python train.py --head_dim=32 --d_mlp=448 --grad_clip=2.0
MLP neurons of a small language model. Each row is named by its layer, matrix (down: output weights) and neuron, and shows model dimensions 16-111. Each number is 500 + 25 x the weight over its row's rms, rounded and kept within 0 to 999. Numbers have three digits each. A neuron's up and down rows have the sign that makes its largest values positive.
Before each neuron's rows, "fires before" lists the tokens most often just after its 100 highest values on Wikipedia text that the model never trained on. A number after a token or word is its count.

fires before: "=" 95
L6.down243:482496517498495539577490490479517522499492493509495476506553494560538542495473525517552520481501502571495451473446541506501470538501508510501467514507526537511504476491498501503468479464528501509488486487526498480476445519460518508505493511504483498511519515464507511501498512481511524471

fires before: "=" 100
L11.down186:489498521477471510488515497501441487486500517505490514520508499468524504497492468503539544560508512522479547530510455510517523544440505491477503466490489531484527484530519540482499513495495498489508518441535497519516517464506467499479514479526491494442480519482449498524504527478493514454

fires before: "=" 95, "\n\n" 4
L10.down174:485468558527504483502512480501503483514519494483489498553487500533506502486520480511523556513517541528502513553509513532464497543503446491521473525533464502471509500498517529527505521503437502490544509510525529520502494545522498465492507489456493493542512466513485510489530475426481492518

fires before: "=" 63, "The" 6, "|" 5
L5.down441:555493533505516497529543467498442434498501517520501525555535482524520542482498431518440491539500512534468527479500491501465539461547449504483492480478470506528447490528499539513473472487470508490491513504475514517502496506483507507490503502486499508492482497473546525506456526511529526494

fires before: "-" 28, "=" 23, "Career" 5, "M" 4
L4.down69:484502499492523499457513471484502481511502447519507538461468518495506470504497467536517502478512504489529452500459467518516514530509471439533478521496512551489517560509485523475517497535484484491524516509488508540498487478478463552542500493468481510516492504537515516523504449539473496514

fires before: "=" 90
L13.down416:497472505536504480507528533471488521489477484485507505510532488488505498463512474495474523505519489530518505470482517490487509481515477481529491533513486489488476495503498497474491514472489472512486499523559529553527475520467458531462468511509490498496480549505506494484486497473582522501

fires before: ":" 33, " |" 16, "\n" 11, ";" 5, " /" 4
L3.down399:458540509488509489507469529528479471478489534530534496518488482498533524489504524525544538508513487524529501516499514509460511535485509491470539494490485489491500469519507479560486509501497491480536488485446514517564534539471492515528552498504533480532519484511462474496522492498517488497

fires before: "=" 86
L6.down261:477469529506487519473551487509501458536495516496484522507496521510512508475509489462492541515487531541550488456495506475467507524519440460497511509512499455505499534485490513508529497499537474520518502525540488534542498524476503533519516481500480506501500517535511450518498517504518497476

fires before: "=" 100
L8.down386:529490500518472513492514496499507456526506501482503502512509510489525511526479487549560541536498487491489518483511459505504492493439532491494520474492476518500527484542480515474470512501530473526511485505496513488548532427525526465482497488496512487436488477524480537533503500507493498507

fires before: "\n" 79, "\n\n" 21
L11.down140:476456537535481445521530492472487486474479497524502519528512471527479534492493500527520566535469488456459508463484485508498493511509513466495518486475526469459500510555517443495430503474497518479529470491550500477534522462477487487522543468488518476502524496501502535543486475485510499509

fires before: "=" 93
L8.down193:496494500452514478499460466480504489508481504487505504534519520544480507485520525530536508505541482503483490508507530473514516493543450509503552513500503501518505520502508432508530505539488465497501539491517517532498504487485462470524536502482557465495519442507510513532463462488513493500

fires before: "=" 93
L3.down283:517526516507518520493480533503523469483529518467509461465507501488479507527525511508507478467497512512519498500516473486506544496530469476486472494491510542532463505542505514488519491524504437512504522524557512474477473525513514484482469462501482487470506487473460513507494544461527506516

fires before: "=" 100
L10.down405:518470491490478511506496505506522456543497498476507500548517497492521515500510507517538512529508502492491507496504497465500494508469506473473519444484483502464519510551536498520464455503529470512484493480466489468544545474511500461485502510527501481468492474498488492542496492489526492511

fires before: "=" 36, "1" 6, "2" 5, "5" 4
L10.down192:521447495504514503469517465502532494473504501538452474492523528514513516475551461522474515519504481504500512532518475492491498516521463449493488496481478492487489555480502514443501484492462478473505474545535459510477488517527531444503534513480468502472466442516475460509485476464496519488

fires before: "\n" 48, "=" 31, "\n\n" 15
L11.down179:488443521487519522556505510482507484469449545504498503516491489545509534504489442518549522453499472513476475476460545471491525507490520510518510525540461503494497479530515471467488497502483469489467519504548457490510506493514545465494504542472545514480502502494511534508514488475499543485

fires before: "-" 95
L13.down59:453521556484464475516492501475496490528493495488461473517546472532484495488553483481496508500482493501495536471563499480476488565511483497489513474472492493519481508505550489439467498511508516498493511518490524495491473478517524487500539510494445488530537429475545490505486505501513504513

fires before: "–" 50, " |" 14, " season" 4
L13.down435:518502469501496524492593476531564538517491485514496523477454469510467496498500520493496531522476489474518528469524474514523515532554494490528486474535511483522514469497517461488530533527476470502485484506512508497488507495491468460512498505503483454536499528478515451457499510525495482451

fires before: "=" 56
L3.down110:526477506526502532471487513521536465521490515478470510507465503539500507468475526481495480478488511487497463499499474499514500497461515467489504486505486492520486474467493507482460535514521483518536499494512547542420517518475490474496482516501503492500490489566544475470526463451528481512

fires before: "=" 69, "k" 4
L13.down67:451476480514495504483505528470496487490516518493497523505507526493505466486486492496464463546505525490488498529511537497448525461508547458513454503489555489507533505493474534523525519472487549511462464497505502472473486521532506456480513487493515478501501480506544496483500509495470526490

fires before: "=" 98
L6.down76:463522493502505523492473490484501500490520473506464499520459492511510530515497507522511532533470504502490512493539506528491505495518515537506522489502445506452492487482536536502466571480522449529500500469505487435567506488503532501500515493514485484488488467492524544497513491503490521473

fires before: " |" 21, "0" 9, "3" 7, "8" 6, "2" 5, "6" 4
L6.down34:471485445460494478501507484450532500460497545567517490533492544472501494518464493494516458525557522519488465492478517490530458477491533491482518513508528534478489470522504475476569518492504478523521513513470506482458527464496483507512497535479537526516502498497507527495507479516535550460

fires before: "=" 99
L4.down171:495461511532476493500498499495558440535495499492512480463494491439515478515471477496516488534522513493497501474496469467489488466478482455523481507451486510477470518511504516555465499493546441513548504474486487529502489469504501499482470449531465527473489501501509518527487511500505454461

fires before: "|" 88
L13.down0:574453478482471481514484525503519509564544519471535537537539462452494479503527526547526523527510460510478488521461534500496484497484475493502478492496496469489498529487448505517516440535494529522548510488514518501535495473514503523525486527540529517471493475479511467481488519482516498493

fires before: "=" 100
L10.down195:534478545518464498488486495480485468486516489484504525508508502482532523535511467525537551527490422485491525533515454486518478500453489486494517477500504503535539511530509506461492482517500501492500501483508534488528504474513520464500479502505478484503498476522476532540502532476474488510

fires before: " |" 47, "y" 9, "ing" 5, "\n" 4, "ular" 4
L11.down391:513502506486505529489500490489485468497484513498480494514501504510495511483523487513504507467520539484525470505519492458511566521547510498502522476517516498509475512518541452519458563508560494561515509492491503484518499470459479507481525498516497526534503510508519514496482506522479510494

fires before: " |" 35, ")" 12, "ts" 7, "%" 6, "G" 5, ";" 4
L11.down217:507507487453483548525428481518497518523510521474486518483539485500543539509498492500539500531481520499490502492482480484503488481518506498472509481526473489467481487489510453506523516477481476523494474519449480476504522542503497509487511513483511489525517487525500550538490511503538516523

fires before: "|" 92
L8.down270:535471567523482458520512506494514503504550487472535546521508505458534516471499498473507521531508474486480542479494487544522480490487494496524476519488534497517495504457479515475516478484449472460508449501539517531521471522549517476478486502479534492512491529438472522525505534445455489493

fires before: " |" 24, "D" 8, "O" 8, "A" 6, "R" 5
L2.down186:464511514449492502539545447484484527486506512529532508510512474463464458518476505489483496511518523467500515465493433486532535535493522542486506478480518502565499496530510495475492493498482502492486505562533512513530514458474468523482504495536477477472497507502469482494468494547489517520

fires before: "," 17, "." 14, "–" 12, ")" 10, " –" 5, " (" 5
L4.down82:493476520540532458452477520536460526498500476528483448510536529531521485502484461489485524543499522518482523505521524519474474513522474505442467509467516507516506502515505529467483458553454469502523455512482476454524471522445540495560480502490495476517514495471469514518504496531522534481

fires before: "=" 72
L4.down212:530490502526478529504503509478503490497522506492510472535489481519554494507534502501469483498432489505512487526523481494500459502493496503468549540501517465480526499491532534468499531519535506510443488484527508451553528452503497477519547502486471498490543468474490520512569509502484504496

fires before: "=" 90, "\n" 5
L11.down8:486497478543494501505523519537482497450508501480509521512494518483529519505487466522532501526531515544491480525499495523519495528497501465508555464545482551479491515513524514479466486511497505502490507497498540488503467492491491469491462488521501511498487468525443470523525511480517517486

fires before: "9" 13, "6" 12, "1" 12, "0" 11, "7" 10, "3" 10
L13.down378:503494492467532473489521481498518508402463481509503481528499514493490511548523543478482528512483491472468491481499548466488480469488480523482526509482479508461486492498492498502484542489489482482492484487446490489515471473517548465495456524483476499520496495481503517552481535510543560484

fires before: "s" 65
L10.down119:539498506487481503466526500473428488472526490468494545506458538457502493491508499540428525495504500508496501477482468500480508469476497521519493506460449535461470539469464478500526474511485482509516493507449471536483507484499481526520474502490514503512479505468488474482514455507456497530

fires before: " the" 42, " a" 10
L11.down160:523527500498512485511507446509469507467485456506532471477527497476442465501514510522473449535517517517492502437497555486513459516471479476535483487501497494488530489472483517514501525475514547493464515487542491468499495493510515497501468498483535513509541504533500429506475532503485498512

fires before: "-" 72, "=" 4
L6.down62:502484512515570512452512499478449504527513460477491489504483519538520550506499482479523486503462522475495471473530467508492474529526519486471454461485462480488466492514535506470521485456474478512516465494470498450502480467485496464467526469506471542520496486508491480513517495503503501451

fires before: "\n" 32, "-" 16, "\n\n" 5, "#" 4
L5.down406:497483538483483477509501530511519506550495522524525525504502438477521530481473492473518553505467525510509505502510492511527510493511519510488483504479504469461487509496456444439478522460523490489502469473508498489516464512497522527511499466495538487511456515502514506534473527456517515518

fires before: " he" 40, " she" 11, "," 6, " the" 6
L11.down383:476467479532500470502549488515473448562480481482511508545473558491475480502496528490516487462464484508483476497514510486500500480527482490482500474528469495468506518476507486541503500479504522443480528551471483520485497492493476463476458471505452515529537502488481516506495498515522503469

fires before: "=" 100
L13.down192:496506498473528487509460496537467538482467482516475492488530521477437484493516500477489482498482454493490496504489508530457516539535490515522537531521500527517489503471507495532518513498455493455527511518513499509463484503515492548527492497472474513564520511482532448490505502491556482489

fires before: " |" 49, "\n" 9, "ere" 4
L13.down114:485522489495482512497523469514492538512493511517523532554556509509518490482462487443517446506526483484520511499518504503494538516487507476541484519477495456475477508489490479489511522467476447522487503509504507471484432460512515496518501523481511511499497484485476393448514500500470507498

fires before: " |" 33, "\n" 28, ";" 9, "  " 7, ":" 5, "\n\n" 5
L3.down430:526485488499512476485480509504484498553489491518535462525518498486554526511449452508489478522473496506499491472503462484445509456519518486467446504547485500527458486513490452536505489457494504504514507501471532500528514540459546507476500511491505533481527489529504489484482477502522494441

fires before: "\n" 35, "=" 26, "\n\n" 16, "s" 5, "," 5
L8.down3:529495538483493465522515492493508449518477508517485505480504492484514527534498519502524463506496484472516533510507502474545483517480528489504527494541510516520564474538492564492554498490529511484501521498509522538517451461462514524491488508553500516503523515522491490480548513498456492480

fires before: "=" 100
L2.down359:485534514500514473526441451491523456511480505470488448459501480565494507521506527514526537486523513508486469542499444475504483469503512512495490490534531515500488520524512531483492530515516482546519494490479487494502541493462523536505484493508490489492491469520472553523501499518517471461

fires before: ":" 31, " (" 12, "s" 11, " |" 4
L13.down229:538480505494513547519507519470458500538510525469533499508468526494501503532510458542493547486477540506477507525494535483477493511497477473528522524518489500496505520543468474533523504549484486468492460468532501514481539501466478490497507460503507487470489497514496462492452508537459513541

fires before: "\n" 48, "\n\n" 20, "=" 15, "-" 11
L8.down253:473514548462493533475499495524502521492471504496524540515485462484485497517445538501522481550527499509507518477479478462485500508535491494482546505523515476488490457519505465443478470503515469496455494493508505488495511488492518508492495507492453497550503495523489528538494505503490513522

fires before: "=" 44, "\n\n" 8, "|" 6, " District" 4
L3.down246:527469528462451497501528520583538493534562480489478550506472513540504540457478504541501477488488516540485504479498507455452481518496459497491490490462450514494478471516461507532511454511508480520491500498536461497495526531522491473453501489503491485475496534488550509502473508491503511494

fires before: "=" 100
L4.down276:482464491479509529484468498501531515489492492466483502474481490513519485532494488455505534533517472503480522511510453525526455506458557505508500514504527472460519493503520509511537506514525445497461466490440481461555498463469520477530456469493501526485467472517493542498448457576525523478

fires before: "=" 77, " Loss" 5
L6.down336:483482508492505487475532479493489498534480512502504537524532493518545508527485493487546524496492472530478478503495504506474510453471496450493495473537512518461509474530560540471481527523550516480462519448525513515531485482512486457491519513480496477494466470480515510550518483497500506478

fires before: "=" 70, "|" 7
L8.down112:484489509485469501514528518530454480489527517471499519547522506507505489493499528477479562532477467461455514561511473500484468535512535465485490488516469485495519484507521487511499487483506511534458538525493475454490520496465519469479510484507499481497468567452477436480510511470514483514

fires before: "=" 100
L8.down62:496494513539467493479476490471506487475509520493523520489503538477528523550519496484497512514506513485443551499493511491506466478464482477476506491529508504481509525532547504453491510533489463483481504495481560534497488476503506432533522520484505542481504457480486557522501530510453459457

fires before: "\n" 25, "=" 13, "\n\n" 12, "ent" 6, "ed" 4
L8.down34:519498530527511501522497556491523480503478485487478459510541489503499457523509528463523500517503463500516486502511530546502536520497522501525523506424488467495477533471500505516516478509502445496488532550517515478506513508520537462460475511511523510516488491516470551526497529496505478543

fires before: "=" 98
L8.down11:520500517461500501504486495522477466476512473517479519541508478474529535512489468503494553562467501521523516505509456518488481521473529513484512473521525524527488478534509543516482501547530490507495533519470526500500504460526484489505469518535502472485463490493485485534501473470472449491

fires before: "-" 70
L10.down12:500486532494509459499497527538544499477508470486484494475509540544475523499476506499522496485464476507501536444513483492541528511507505476496511482502523458482498507511505557451520508508524491447547517491500505495496506475488523512528496505533454517519524519538488529483463534523546524509

fires before: "|" 69, "-" 5
L13.down285:472487507474500452478509439515502503456496525486486522494492498469507454509512475455499514540494485493478531487523487477492482520472467494478507459530523457482457512504503482489524511505466531515474483480486484521506509459468519488513469442482460482502541504474481447490516462433521498510

fires before: "=" 100
L11.down75:527507516498502499509506532498532498494472509499500477513495516492546517535506498478534488533470490514494502534531477495493489559460482489477498505476492493479574478491528513509483507494537468525480506516502531473522520469531525449478508492534521495488475533538517595537496482524525513463

fires before: "|" 94
L13.down289:501516492528519463497534504552471532498507491496520543524507488480492484482445514530483477499493545542506478454466519508579503472529485510507528505485494526503479500445490530502478558496539509469512496491522474535497507495503485486520514433467484527532460487477559515525481538486514516497

fires before: "\n" 38, "\n\n" 14, " of" 8, " with" 5, "r" 4
L13.down230:473493518528497469495559494508516492505471500513488516515572490512484504521511526496493460512480512475477547532506550479534474489504504512490523496491472535480491473513454451499524505456498520529495499464502519483525476471485505474510435501467477509469554446494506487513525483518496519492

fires before: "=" 96
L2.down344:460468509497498494540541500481523499498474503531509493478518496527489510500517495515510520487518503530518487501472549462528536525497485495502493494486510510521508498467511517520505445529518490523479492499512480518528479521494554457508503507481526493518524525482482476475514489545452492473

fires before: "–" 21, ")" 18, ":" 13, "\n" 9, " |" 4
L13.down120:547514474466524443479504496513528537510529509522502503511465487465474510478522539504464528518444460519477485503472499514494504477536465498534494503502505460530523524509516476478463499478496488512516507482556487501543500463563475505519471455450461479502502478489485495518493474487501532480

fires before: "=" 100
L13.down21:536481498485482477524498509462477471492496480495517518495510516479495502499451533463459488512481516488513523525489503534493463475509501503508479517498507521523488542472502506489480531523503497456489475474507515500471473497479488495518478483498542497511499464511559528518484511474474488497

fires before: "=" 26, "\n\n" 21, " The" 9, " In" 6, " It" 4
L3.down281:489487554482483526515480476536520448507531517487463519510483487479523462512498503519510510552529547455520539512511463484523495494474433499484505522499518538483519497515457538493468511475521519477508458462475482491508525476492518478492437537512479489485463458507481451516505498496517524490

fires before: "\n" 35, "\n\n" 16
L3.down392:552534490517503491513513494480526473501470500529490496490518516468459490537457497490470459479496494495572488482500519483519523481525487492526490499486545490469486514517506504485526567480513499496523489494482482480455492511529507464506514513526479504511508486504481473504526498501484533487

fires before: "|" 60, ":" 15, " |" 13
L8.down422:486481497521483477507450507442501460519493481508528472527508532509498567527483534475500460503496509497513500490468477494488475481527467509524471463523513447491490535487499463491507533527493507479508485488514518503515504563486472485507499501533486536483501538547520529543523459457527528481

fires before: "=" 38, "\n" 20, " —" 7
L2.down424:499510507516495476467482489476540497535526499494458523508502477515529522514487461515490501509516504494543555432483487452482508506489475498488490496511527519508478468555493519522474537514497530518486500480543499556508495515533481522495466511526509494482473521495472490509489553493439498518

fires before: "=" 72, " zone" 4, "ion" 4
L10.down99:480503484521502507522467500519529477487446491511527515483531498540501525541477529545537551471484468497478477518516477510505513519555444463518513523498496514528558519528512476519482507515542430524527480510514505520490484531462493524508495466509482519474532470504489484488507489475511498446

fires before: "s" 15, " the" 15, " him" 7, " his" 6, "ed" 6, " it" 4
L10.down137:475499526447452486457498505519482526505501473486527502516597540504525543453530505496490517506482469524550495518512537485514529520517504454497491455503565499494527530509518536491477455488499483488477516499495529509507492494512489436522466494469483483464509480500490512532484495500500504514

fires before: "-" 47, "|" 11
L3.down164:546480479461531490521496484532481501502520482510500492479498495529490482459446483520515478521534500486510507479470510475497499551486494517505499537546478522526494488503492515440471526533514484478478461469560508507485501468493444516528528496503499510539523514520467527467483473469529524533

fires before: "=" 96
L8.down141:508470530477473520487502476498518464535533503534489522483480528510476479511511468518534450494496479507514464477460477539504497514502489481502526515526496543518528466475527469463484516535526496547525497491536503476480518506485517484531487526506486503514476487524464540492540496486527485531

fires before: "=" 47, "Career" 7, "M" 4, "Population" 4, "Team" 4
L3.down58:540499504534477480514453500487492496549481483551490539512524462515466501574486500501495462548479525551483474515480472534494496517470513469545516509531507473500487532487440478497492477512495517509517529505450514518483483525521505489491481491501528551477473489492495468554510502493525470530

fires before: "=" 55, "\n" 6, "\n\n" 5
L2.down27:491479510549461478528518490549501473476508509522536530529507511487488472483495480509556515543461527507512492483537473484522491507524438475488508473448547455458541523459487507521478421537495481489491514507465495497463495522512506525500483528507501478467516509471508535505472491510480500508

fires before: "=" 80, "\n\n" 20
L3.down192:483469486537480485547478508501509489482437483520504469506524517498456525491494486525504545537510494467540514529492480516509515515528457516529478515463496437508496508528507484494506534499544487489500509505452508498519512499502483501523457488518481499489529555445481508508518480493516540446

fires before: "\n" 62
L13.down75:500512487493477508518495470548502522587489508480479487514484498508454500464543516473472451504498533531525510528512500512517492469502508502540500472504485487487480526503499534479477502476464521479477456459499474494490465485523507496516474489519485502558509485502464481501479521507529495521

fires before: "=" 100
L10.down209:504480504480479464513497527493525499535501505532488514532522460487475484475490529505507505489519483470480582449515492475498511503454483483496497470484478491506450477507502496477486507514526494485497464508497503522480509501505486521512517492523530520451526473493528525462499543459509481527

fires before: "=" 97
L10.down297:536493515480498470507519530510525492472503514513518509497529511456499479531502520531526490563490499490516514469501507487489534533480474511498498463485525518497486538526447486499488451480480502458505496530461505476467513481505557510498456471512535489508480517528466463539492472534488513514

fires before: "=" 98
L11.down260:523491529522498509499511499485507479521505502480481529513516508486496498501502496509559513529489492506484501474497499482517501496463509496500518491498481500506482506511469478469475491504514478497503488496496523507527545452502516480474503498470488505459488503513493492511508517502492507514

fires before: "|" 29, " |" 27, "-" 14, ";" 5, " /" 4
L2.down423:516512526544473490542516484489483476562491518518505500508524511496493515519512462513552537526498506561442497492504442480506506499525495511499496498484564434528468482492484516509456463501458505464508518509484532499529488520491453518482516550535505497502503508518490508481493515497512434521

fires before: "=" 93
L3.down145:522477524504476504466477501492530523509512485474489480469516519462518516468507487546510444487473510445542502496486491480526494497515488450495440538527501539515498489512496487533501517541512444484555479511469461515501527481526531448465482477508496480468477524534486520537491505544519492461

fires before: "," 43, " as" 6, "-" 5, " he" 4
L10.down191:488463475493486467501512504510519498502488485520500524512474540505497466531544513496539489502541467463492486527500533523510478478489500493455505492546472529452501534494471496525477492445495554432475530491503482518499523476512471482470482492490472506508511497531510524524513458495513482489

fires before: "," 25, ")" 23, "." 13, "–" 8, " (" 6, ":" 4
L5.down387:506488508523526459478488491562527525511477459532526459475483499501524505474490461518468506502470482451441552478500520520499482467514497491493490527509501487455489502499488503521460479466478502469491505495521462444516477516504499520498528525484486491562481476470480517531516518492534530477

fires before: "," 38, "." 17, " and" 10, "\n" 4
L2.down251:508446470517500458490512511478515487496481500539462522483490494454497472469442487503504505532522507481518510486481509535501509536460499522455546483490515497544542493522513537465507536511515499520516466545541476468512522517449518495475498513506494481534508483539519477548550504535517537492

fires before: " |" 68, "%" 8, "°" 4
L5.down366:524453473495487514461510513497506501485541496520501491524527459503497462459487484514496535493451550502515495451482521525489485540521491507535514499533460437506501516522457497474526503536489471470499515479516536503501533486510494471480513483485548492506523507505488497499505485542468503473

fires before: "," 80, " the" 6, " he" 5
L13.down211:475529494490499462483495441498468559490494462507505499509543489468442488502513519506488477492524457471543504497538506560482475501502522486464515439519527502458500496521486518502480497511500518514476539504488524512467503500505502467480479512508526470491510512511512497468512501498524490492

fires before: " |" 29, "=" 23, " =" 9, " life" 5, " and" 4
L13.down78:521473502532520462498471505508498493450483479524486528508514510481494510515545487498465479482545557516514535481488468520454543529474471506526504451513487486464513507539550496528508537531497512494527506483547484498524486508475459495514522488493495501515525513547467533513492476516515457557

fires before: "=" 36, "\n" 19, "\n\n" 8, " |" 7
L3.down329:504527504490503512539498471479551448526495496473471473496528513525501489477501469493526519480515514502509522495519511542540511483457450519529491502490462513487467498519443455482479490542470496487486528475517501499498536510447519519505500505550491505475495479521508521544503536484462489529

fires before: "–" 23, " to" 19, ")" 14, " –" 10, "," 8
L11.down447:463515527481494512494494522490516517502471446509469462480509481532575505491492502476493497516511486446538470516498546469523490479484485467486491537482510473496500510510506510514457513528530475495576530507486478513502503515462539459524550482483487480478514542484483490535519523555510525526

fires before: "t" 17, "nt" 17, "ti" 14, "ted" 6, "nce" 4, "s" 4
L13.down274:536497512494483477526485513532503517443500497466506490519556522503504523481501539474496440487480487493476460475476566527499486512465505497514534519523442465536489506508544516483453520507481510540470508497488492511517462519517511507441538481467510476489463497554497512483458513470506496530

fires before: "=" 100
L6.down250:483527489521519493502519467505527499526489515483523496521546512488525511537503484522551536517516516493506514503489505499520526511450507494493517524519456473505524499507510483478491483482534474529513450541498487453546516449525522444507488522497513522461475448524469514532501501467479494495

fires before: "=" 86
L3.down184:525534491497529548513439475484500512487469519485482504474471461489492525467514509527535516486527512491578477463471495514503515477464473482524506466537493527498487523499467482484476548474489425474538503460539514473474492510513507483484528510510531474437483498491490494525507495510528488492

fires before: "ti" 36, "ted" 12, "nt" 10, "te" 6, "ble" 5
L11.down68:496495508524485539512480517529472539497442495496508498486486477494472470491503480504488468503482523462503438482494530514496514510504497519508502490496508517499530515533545571467474501479443468539506456488494491533549497465486507484546544490475491512496480514494500552490517495494515514485

fires before: "=" 51, "In" 7, "The" 7, "He" 6
L3.down13:475488492468512517484497501496549489465473464532540491518509473521511496468521467500512517507472499529523499493488489475510503487487439488507494527484477516498497487471457514502511489521506472480446473480514516464550527465521502426515507527486472510466501471459467480503502469525481465466

fires before: "=" 100
L10.down408:475538476506499513501505501460504487523523491494483484504464486511555496497496481509521492488454508476507512473520469467511487461445512508522489472516509467496502476521488536471475504491518477527497489468547480497558532466492522475489512538491464494454486512525490520497493500471488539484

fires before: "=" 98
L10.down10:464488479524489490491494500495525474486546494503503498528505490514530494528500531490507531540509514503539456544491541523498492516502475514535501451511481537486484501496463508485503494520516478504518510493471552463540495480491521437530507498486471489506508486497497532485481490497541486532

fires before: "." 20, "," 16, " and" 9, " in" 6, "\n" 5, ")" 4
L8.down60:491477505485496466532486513493535473516493531537499512509501507484521519487495469506510480509498467487470494480499484484492500495518519517496523470540483536559486496494505483485488485547483476529549477458500522501520541524511500522488482472516507512482505487503487534521540522449461538510

fires before: " |" 38, "\n" 13, " UTC" 7, "\n\n" 5, ":" 4
L3.down339:513483488516494490518490477504503502479502509554515514561487503464488502490481474496522478539512515455524513501515498517448507518492484435496477466511481457496479494489504528497469509499517465538492511541495471519530505511494497534507517492484554494529499493527470505511502494482552498448

fires before: "=" 100
L5.down247:553464525497488488497519481462506498505536495498493491496493501516501505535474499512538555552489496480500528527514449532525482488443529497524524511490452501513525510545513474488506492525544515503500504483501518502562516423494537439503478513514513499474490482522485502536502490529445513495

fires before: "=" 63, ":" 8
L3.down445:487531499501536523508493463503500456499524503465489503541523488528451471485522484539499472454506525542470502501477494522511489513487495474528515480521540484515472488586460459507484521482494484518464519525522509492500525494484495508474539509528541482485503505515463514557483515440515513483

fires before: "=" 95
L2.down206:516502511501535452538519511507443527503492519480449512464515497501472481530525514495510476507499470474479454497497536492538492525462551475492528544489481514520497470527471486478515521498508535516494551511508511467490468502504529506472500507505480475487490525478548481461460516501517462505

fires before: "\n\n" 49, "=" 20, " |" 6, " by" 4, "\n" 4
L3.down19:517512498527504484539513488516475472477475548546453466523509470530504492498501505469528533520527482523470558484498501498506552492496482494477569530480448534461481475516551533484508500540472519454498497452538497474477535497499480522520504486513509488540462495493501499530531511482477494495